MLP neurons of a small language model. Each row is named by its layer, matrix (gate and up: input weights) and neuron, and shows model dimensions 240-367. Each number is 128 + 24 x the weight over its row's rms, rounded and kept within 0 to 255. A neuron's up and down rows have the sign that makes its largest values positive.
After each neuron's rows, "fires after" lists the tokens most often just before its 100 highest values on Wikipedia text that the model never trained on; "fires on" lists the tokens most often at its 100 highest values on Wikipedia text that the model never trained on.

L2.gate543 [113 128 131 138 130 119 123  96 110 152 127 121 126 102 105 158 102 145 125 130 135 156 124 115 148 150 101 145 123 169 134 114 137 120 135  89 112 149 149 121 105 152 136  96 117 125 113 144 131  97  93 149 169 126 110 119 181 133 103 132 133 133 150 103  80 171 120 156 157 130  95 106 145 113 119 100 129 109 170  99 140 102 113 116 111 145 127 145 127 133 132 133 134 123 129 138 125 114 127  89 133  85 167  87  70 108 141 109 137 120 116 123 126 122 139 139 106 122 151 119 116 141 110 127 131 121 132 101]
L2.up543 [136 152 152 152 119 127 135  90 134 143 101  79 181 135 138  99 120 146 141  86 180 142 141 151 114 135  81 153 146 126 118 141 117 160 134 149 106 165 160 151 130 123 119 109 117  87  88 121 108  97 129  89 168 124 118 155  82 112 145 136  94 157 143 172 111 126 112 122 103  95 168 101 124 112 180 136  92 115 110 189 134 142  98 101 125 129 158 152 135 147 132 110 103 119  75 123 172  85 103 139 118 107 114 113 106 106 157 182 127 101 157 111 162 107 156 145 115  91 133 130 162 103 172 108 124 128 143 124]
fires after: " United", "\\"
fires on: " States", "right"

L3.gate1665 [139 143 131  86 118 117 120 153 125 127 143 115 199 163 130 120 125 163 110 136 171 112 124 108 165  89 136 148 158 117 123 120 168 154 117 138 123 157 167  99 144 123 127 137 162 167 143 142 149 153 146  92  99  77 119 138 164 125 117 167 142 108 148 144 101 112 122 135  97 133 148 107 121 153 123 128 163 153 115 151 114 129 177  83 115 100  99 107 108 108  87 102 184  92 144  89 143 161 165  95 119  98 140 117 169 148 139 175 129 133 122 107 106 109 144 105 166 128 145 141 145 115 148 105 105 146 118 101]
L3.up1665 [167 139 142 114 110 169 124 117 137 149 123 130 158 112 124 141 111 124 149  84 130 148  64 151  91 166 154 156 144 143 157 127 127 137 157  94 142 139 115  74 113  95 122 132 118 133  93 141 142 153 132 144 116 112 159 155 116 138 121 122 139 124 116 137 104 132 140 101 114 104 123 115 143 127 163 154  87 148 128 121 151 148 108 111 146 150 105 113  78 133 131 158 110 162 140 104 131 132 126  93 163  99  95 148 134 130 169 129  80 136 176 109 114 140 108 165 129 104 147 117 153 113 133 174 114 138 162 168]
fires after: " |", ";"
fires on: " 3", ".", " 5", ":", " 6", " 4"

L2.gate391 [102  75  95 173 131 135 105  82  93 119 141 124 130 162 109 130 125 127 103 126 110 147 103 127 114 120 123 106 123 158 142 137 139 102 149 121 144 141 163 116 138 150 151 129 125 123 128 146  84 113 109  95 145 136 112 135  98 114 163 144 152 142 146 142 137 122 149 107 103 160 157 136 192 173 113 123 181  98 102  97 116 148  77 155 116 114  78 140 119 130 155 189 139 101  99 130 129 121 105 101 149 142 147 154  93 111 140 129 107 125 115  78 130 143 154 143 173 141 131 102 132  94 149 148 126 154 131 156]
L2.up391 [114 114 139 167 154 143 120 107 147 117 108 112 149 132  78  79 174 147 102 111 110 134 122 143 162 141  79  95 110 106 106 134 137 140 108 162 116 134 146 138 136 108 177 125 121  94 126 132 115 117 115  86 110 122 131 141 115 141 106 133  95 127 118 102 142 108 140 132 131  93 147 102 142 165 120 123 162 120 118  96 115 155 185 137 107 159 111 117  93 118 140 120 117 136 108  91 107 133 133 132 135  93 108  99 146  99 118 107 136 123 116 122 104 151 110 130 106 129 139 143 131  94 147 126 155  92 121  74]
fires after: " |", ":", "==", " /", " on", "N"
fires on: " 23", " 29", " 30", " 40", " 120"

L2.gate68 [119 118 133 152  96 116 151 101 121 125 160 129  86 114 144 152 160 110 188 133  99 133 111 131 108 115 108 106  72 124 126 115 127 131 102 133 159 113 131 124 166 122 117 110 118 128 132 140 122 184  99 110 117 125 150 181 137 120 194 124 137 114 102 147 103 139 166 113 126 148 145 115 121 134 148 140 127 149 101 123 158 164 153 118 118 123 117 124 156 133 102 153 170 139 138  99  95 154  71 128 127 127  98 109 152 151  99 128 109 168 115  95 126 142 104 119 163 132 102 116 117  85 100 178 125 142 129 101]
L2.up68 [111  92 132 107 119 132 133 131 148 109  76 128 100 121 107 127 144 150  77 123 130 126  91 114 140  68 185 163  75 186 133 138  99 131 101 114  97 147 116 118  97 118 158 123 101 145 129 146  88  80 141 142 131 135 152 116 149 123  97 131 106 136 111 100 143 115 110 105 105 154  97 119 142 118 103 134 112 144 140 155 122 150 120 148 117  93 118 135 138 112 157 136 113 122 158 160 161 147 145 142 109  89 135 151  99  90 154 138  99 128 146 111 150 169 125 145 117  82 171 163 128 139 149 103 124 114  97 139]
fires after: " in", " the", " from", " In", "In"
fires on: " 17", " 15", " 2003", " 2001", " 1999", " 1993"

L3.gate159 [196  98  98 132 125  91 130 137 147 131 120 130 157 173 112 165 153  86 125 123 142 131 133 126  82 133 111 136 149 105 107 142 129 158 108 154 139 116 124 142 157 123 120 126 135 135 126 137 158 103 131 121  79  76 143 128 102 164  84  91 112 127 113 142 129 114 155 132 106 111 131 151 153 130 171 134 134  83 158 141 140 102  94 126 118 129 134 139 119 106  96 156 131 148 138 124 117 103 172  58 108 141 146 110 123 152 119 134 145 120 132 127 146 112  98 119 119 156 104 118 135 115 104 132 116  82  75 117]
L3.up159 [131 108 185 112 152  95  98 136 135 134 143 103  83 125  92 125 107 133 126 137 117 152  89  98 169 140 103 106 103 128  86 127 142 125  98 137 130 108 108 139 146 116 150 145 133 172 148 106 114 157 133 133 114 126 128 146 122 142 131 158 147 114 147 141 163 108 106 162  92 107 120 110  96 113 158 127 102 195 131  99 147 143 109  73 131 167 133 126 131  60 123 116 144  94 135 139 129 146 151 145  90 140 122 170 135 148 155 126 119 138 134 117 122 150 141 125 148 117  75 140 130 129  93 144 139 138 117 138]
fires after: "-", "|", ":", " |", " had"
fires on: " •", " Year", " census", " →", " Date"

L3.gate1164 [107 160 122 164 150 122  75 115 139 165 158 125 101 139 122 149 117 124 114  90 122 144 105 114 157 152 163 106  92 133  99  73 104  93 134 126  67 183 123 121  88 126 109  87 119 127 107 110 151 119 152 161 126  91 131 129 127 132 144 114 158 116 146  70 131 140  89 120 169 114 157 132 146 129  98  99 108 148 124 149 119 102 139 114 137 103 127 132 151 163 138 177 152 116  71 126 160 115 111 130 148 148 109  93 155 125 131 123 142 119 144 148 144 123 149  81 103 144 139 123 112 171 147 107  87 151 128 148]
L3.up1164 [142 143 144  93 131  85 105 167  96 131 100 101 154 132 140 128 115 144 152 128 133 141 126 164 156 140 110 156 128 164 118  98 115 124 121 118 173  89 122 153 164 101  94 156 150  82 149 157 122 112 131 120 108 122 110 119 165 122 146 173 131 128 142 143 120  96 131 129  94 174 177 128 153 126 131 122  81 161 107 139 123 136 133 137 106 131 113 121  85 107 122 110  72 125 165 138  76 171 139 148 107  90 156 138 139 170 138 125 114 123 159  96 116 112 175 146 142 106 162  82 208 136 149 149 115 139 149 137]
fires after: " |", " 30"
fires on: ".", " 2", " 4", " 3", " Goals"

L3.gate857 [135 146 119 156  89 111 169 116 152 150 142 138 138 119 128 158 153 106 183 138 164 138 129 161 128 106 156 107 116 127 100  94  99 123 109 106  90 114 131 111 116 128 113 135  91 119 110 154 107 123 101 140 115 185 169 118 133 107 147 195 117 129 118 110  70 111 131 141 101 137 110 159 164 168  95  90 114 138 141 127 136  94 148 120 161 135 127 130  93  75 109 130  98 133 102 149 148 145 122 158 126 108 151  95 122 128 107 124 147 124 124 170 142 194 138 120 112 108 128 148 106  98 135 110 116 146 149  94]
L3.up857 [108 107 176 104 112 149 150 145 120 116 133 124  88 124 130 128 123 123 115 144 115 141 183  86 149 160 171 136 144 110 122 140 147 152  96 122 151 122  73 135 156  91 111 120  86 119 129 108 102 118  94 138 112  92 135 138 114 147 129 152 179 121 101 166 143 139 131 150 111 132 146 122 137 119 141 148 193 153 143  82 150 110 140 118 125  83 136 168 138 154 123  99 111 132  65 109 120 160 123 146 131 121 102 107 152 139 125 118 121 143 123 143 115 208 117 132 121  76 132  75 151 133 132 139 142 103 105 167]
fires after: "On", " in", " In", "In", " On", " on"
fires on: " 14", " 17", " 16", " by", " 9", " 10"

L2.gate466 [122  95 133 156 138 152 143 124 133 139 124 114 143  70 176 142 123 152  89  96 177 123 113 111 172  83  74 114 123 141 118 132 121 117 102 116 126 122 107 112 130  67 102 126 120 111 156 128 148 148 127 122 154 173 132 111 150 114 152 154 121  83 163 158 127  91 120 118 120 120 134  86 145 112 104 124 154 157  97 154 129 107 148 106 132 133 140 120 121  78 104 127 102 121 127 118  99 164 156 101 126 142 138 154 173  94  92 133 147 125 117 128 120 115 138 130 133 112 150 100 158 123 135  90 121 162 156 135]
L2.up466 [155 143 133 100 143 106 126 131 139 130 107 103 115 109 106 128 166 108 189 138 156 104 117 164 128 130 128 146 110 147 131 173 154 124 100 183 168 163 117 119 108 112 138 122 108  92 111 118  87 112 114  99 161 128 156 141 134 160 122 132 128 119 116 146 105  78 158 103  70 134 109 168 147 176 115 140  90 118 132 161 137 122 151 127  93 115 126 147 148 122 109 189 147 100 129 158 126 126 156  75 115 138 121 159 150 144 121 170  75 144  81  78  55 113 170  99 109 154 163 138 137 128 139 147 109 126 115 117]
fires after: "==", "Early", " his", " the", " Early", "Personal"
fires on: " life", "History", " career", "Career", " History"

L2.gate236 [131 144 111 167 134 144 123 155 113 103  94 137 192 114 150 113 142 117 150 105 136 108 109 165 159 107 102  91  92 124 133 140 109 131 111 122 106 132 107 108  91 133  88 124 158 130 158  91 135 108 125 120 149 118 135 198  81 159 127 103 135 156 113 113 148  89 122  77 127 151 102 147  98  86 108 154 125 128 154  63  81 131 144 140 129 148 162 117 142  90 108 126  94 109 125 136 145  78 153 151  94 147 150 126 138 104 153 151 162  91 143 146 121 132 118  86 115 122 143 106 100 153 150 119 138 134 124 125]
L2.up236 [166 151 142 172 149 118 153 191  78 145 123 125 144 152 136 126 118 165 145 106 123 137 122 125 153 137 105  89 134  90 133 119 116 157 103 120  54 155 135 145 117 171  91 100 159  95 144 138 145 105 131 158 121 153 110 134 147 139 173 186 147 119  82 133 138 124 118 131 105 113 119  83 147  92 113 144  88 102 143 122 164 140 123 129 105 124 142 125 111 138 112 121 109 107 130 104 166 108 131 140 137 122 120 156 144 103 155 158 146 135 153 186 130 150 123 140 150 143 149 126 104 118 143 134 153 112 119  99]
fires after: " |", "\n"
fires on: " —", "\"", ".\""

L2.gate1375 [ 68 108 119 190 115 109  88 105 166 101 108 141 124 135 112 117 135 135 128 168 125 113 129  71 144 115 147 118 170 122 156 102 123 114 103 118 147 161 137 119 121 139 149 155 162 148  97 155  81 137 123  91 118 122 139 131 103 110 188 127 126 199 131 110 183 141 101 146 124 104 103 124 119 128  99 142 136  97 117 144 118 132 113 128 104 149 129 105 178 125 122 161  93 130  95 127 127 139  86 138 150 207 144 161 126  98 147 152 157 162  92 101 147 102 141 156 180  98 115 121 110 122  84 165 122 183 135 140]
L2.up1375 [143  91 153 159 132 100 135 165 113 117 135 129 122 152 155 105 146  95 104 152 129 122 149 126 161 103 132 151 108 109 127 118 144 127 110 138 151 143 113 132 180 113 168  99 142  80 129 166 118 144 147 157 139  81 130 131 102 110 113 114 101 130 115  99 148 160 137 130 165 118 149 139 161  76 122 156 159 122 117 174 133 161 127 184 127 138 197 141 116 145 104 140 139 165 135 117 135 140 132  92 134 142 124 167 106 125 118  87 126 110 169 124 161 155 117 132 116  79 154 112 102 133 115  95 139 144  81 133]
fires after: " |"
fires on: "\n"

L3.gate1338 [167 129 133 159  74 140 129 119 124 115 117 175 133 139  92 136 124  96 127 140  91 129 163 120 130 137  96 170 110 124  99 140 164 151 174 142 115 141 106  52 171 120 186 134 118 142 168 119 148 115 164  92 111 100 126 129 107  99 142 121 103 131  94 138 103 117 177 116 147 108 154 154 118 128 124 165 160 111 182 145 124 119 124 128 118 107 158 118 104  89 126 145 108 163 110 124 121 153 198 118 124 122 134 141 121 171 122 152 145 162 124 147 159 110  89 113 103 113 140 125 151 130 120 130 133 123  85  71]
L3.up1338 [113 143 124 112 154  93 121 144 118 166 132 113 103 172 107 120 100 131 115 107 122 113  94 152 114 145 115 149 105 120 113 110 135 148 105 134 122 120  82 145 154 106 131 154 131 168 154 136 145 107 126 104 130 137 151 117 152 142 126 107 171 126 113 141 115 120 116 105  94 111 138 121 152 150  84 119 163  92 118 122 120  68 118  79 128 107 119 151  93 136 116 117 154 131 124 169 153 121 141 124  90 110 137 101 147 174 128 106 174  81 110 162 118 113 132 149 135 160 151 175  89 136 150  90 130 160 124 185]
fires after: " |", " in", " the", "-", " on", " from"
fires on: " 14", " 25", " early", " 27", " 17", " name"